From a checkpoint of a small transformer trained on Wikipedia: 4 heads of 128.
MLP neurons of a small language model. Each row is named by its layer, matrix (down: output weights) and neuron, and shows model dimensions 373-468. Each number is 500 + 50 x the weight over its row's rms, rounded and kept within 0 to 999. Numbers have three digits each.
A block is one neuron, or neurons of one layer that tend to fire together. After each block is what it responds to, as a language model described it from the Wikipedia text at the highest values.

L6.down1476:434503571506519493455546517577438464467514498520550540493518523503506473506525426548506510461556428614481554527515552493434492506549551610520544503461514483483480449489507536512429472477469537491472454477403419445482493525541587539435493424442457414458511542445485507460515493523476544453
Description: Article "a" and A-initials

L6.down895:551506476469560454504551545445499497554514534425524450425462516484513501445467468547400579543530430577519528551533498483484515617492484421550547532474496446516478468470487487540391527505515413515427446607457469467498514489510385422511354627482463468536398453571452479548477508515520504540
Description: Infinitive "to" after verbs

L4.down189:526418554437508530372506486496578455581540532525510430501516456511526509534414444468497563604420489536449513365443554484507477550365378531424465580503554555564544423431466479447481455469435510492534486523663499505501569527484456392477393466490431420561530492449624437465476553526558494563
L4.down523:507476559390527498403549430527493500492527571441489462469528435566433482524453515496462507518543593481548536480594542580511499546557529464464487557590502537544456479563603483516436459557469484471478467586602411505441435638521523516547411512397508552505509475487576490379568448473453556514
L4.down1399:493498500452479491498540453478581474525542516474580514518463392489544570516430501481527465476505573527549529465457538539514455480521579590461409589503561399447511462548551533513502428501484495438495534544573459513471436465548348525525470486484461587485437494501563536497491483527524545532
L4.down1814:613483563533356484534480487508512517558573533488532542490538536495458414523519446396474396547549579517469576491456501526444515531481535549507466534440513421535459495554642472446511498564491430517395475486513528552432499478528545555478447473443481461466514577519566525507563503499497541558
Description: Auxiliary and modal verbs

L4.down345:444484544545441488600501507575536458401447469626437473487430557491534510501573533493522570571449458561457496522490473433451497493521541512538556416515498413478492410539566496435464464463455492598533520436507516530534503396483533514521588485513515489506578572443475469519469569545479582394
L4.down476:476529463472511535532443480488494479577556464512450547598551479413448517492517543524508475406539505483368606564500477483464460541396525379512494567475581557532498484440492454452500571441445445488534531443462450482486464441517514454488401404503531484594439574448432448549424431507459514478
L4.down1674:571449413526540524452543412461570444527382471491506548453488566435633494528537458451568496499459518553510407469453550476554441439545522495532507509474448530477459505479485510467484531496525526450443539487537530541626463543479490470438521465528409438488544474568516532541545388566533486563
L4.down2008:527570461498566526541561567503407445546472485505482549465509505548555524460447551534513588488552494558495461524515517462502505563446540500545531523409448508459523501469523463567503510450422475497564471645599549501530542444468640516541565455506495508448514479433476474458466385451482604397
Description: Phrase-opening tokens

L9.down119:472473395550489568541474545458486556562416362448559551459553457504448527564525557471499489511463495508460450514578464414573492628478436490559514472643541537523560553473490443516541503501544398414439488489577545439515575438566528536550644484581441518401487451575483504533547461517483575499
L9.down261:559571491428463499375436537453486507472414525478433453467476466475571499468394517490525407533532443571530456501431546441484482591559522567556551527458444543523517510452380480461480490500430435488417433485558419523485432472499445555404459473439565448491530638483451420521559603493483565497
L9.down322:509380611572484521588485535504518491542554446516535434499516515506446543470520536532456559540385551426521507435555525394457471505458467532573509568571529517537501535581531462437591534404451470517601561504502550535524472497513470489514411427551465540525501476439452593480605477474564447460
L9.down358:564538555534518505486427527433449545505447467574557529435548470408383488506411599529488523519539577459525541411452582424505460481460633466401431445492442558511451463405491502477543540557446423544526498595415575510426556624502434573516502662531575565560613494542501460474445494536480579417
L9.down490:580462518477513520522482481540504570486429482478558509457450541492519487515494477433553494452617475444483581527510532448496496564426543470505456479431475477499543497453566454411400564548460520523511486497592497508531494400440418446502479545559462565513526541490487442553537560551419515441
L9.down670:437443506448419531408567564580637465565477454570541533367584492530394501485469599498460467449528508649470532422551484461439544503550567499490466550451481433529486499532561526492495481472490376532552516593533464489496566494482534423408548468506443525531622512544397360569455519515551525442
L9.down794:399487498506444496551487520515429467534403521482407548489481487539592526487497479490464521475558452489573550542504509540515522542448509513635510479487548506550519538550531547419479500570474507468436490568416551489593515525542546483524401539501434526542514456450452487513446427473537518444
L9.down969:506472498431577526520479488514494519542577550633560524498482422400519522455480520437578493521461496407462457466510486594446511451565582513506489526464519519497399458461545534558520556555391488398488475486507460559436466574574542583520423484535499502535467468440483590504463462533443541504
L9.down980:559480636503494566488487460547483511549414458610439486435527494533429511502535503466530415527478404557524494465520527556586504475506587593478417487577539555559529525552497494521512427494418541476556488618523547520426566537458572496419376502440511508519578572512476482544547539444514519426
L9.down1110:503448463541521570458518497398601458441533531516487527532527455423607587493357507343503432490566522482542498490498471451538408519539469492585491471438455554541469480478543520583473501499467550442424599550426506489485429469471479473470479489470578361591552516546512585609483477439522481383
L9.down1308:523556629508520467434506479577453496530462517475521474532465590536491584438554449463433482576555491544500463519549531486583615517564456561468462504589438534509542511538531582419475503576517468506510476485582475580525513479580572454511416571432516486455515499466519497473441520484525442472
L9.down1373:547495461464420490534499441481412514517514576532589479577525525472501548466490573426498519493534498557413394507507491501521553540500435421458480604493503523554525485492579485425433475505492456427504409521503462533462534480546536483592382517502421586519541438508552482523550563578503538438
L9.down1465:513593446575487457472514466505528571525519488595394478398471502601470459538507443517422497428505595476577554397505389453462541470548585499476550441501528504513526470488525509489416399487400486524535495553493435489529535517553538498490418498460466587546515396600523499549498511487486522503
L9.down1560:420516509516388467387524513600547457536386443451536506480505537573463529485502557400515482479623453487511558536468547626448474589530564508455465523519501603601466512529410593493469502501423364588554454515467535393499560474472679499586508429496377582434515528429502487519452547405408458412
L9.down1944:557421591457502535565492466450504482471426398547531601441465518509497582506441562418456482436525390489476579518488533527517484515472549595420489474483514498432498551527475488399443520592472548575508484504491474573478537579556439474518424500483587482527655482454474544529501555526499450468
L9.down1976:509509492404468472524541464495474449532460516646525451465520524474496486522485509501530410539571515430580392536584612454563531579449470497507419393414526554572543460505508578512505541523420432488556463502637461579500515478511451496478363438525496493451465517610519429436446493368403527488
Description: Pre-verb modals and infinitive "to"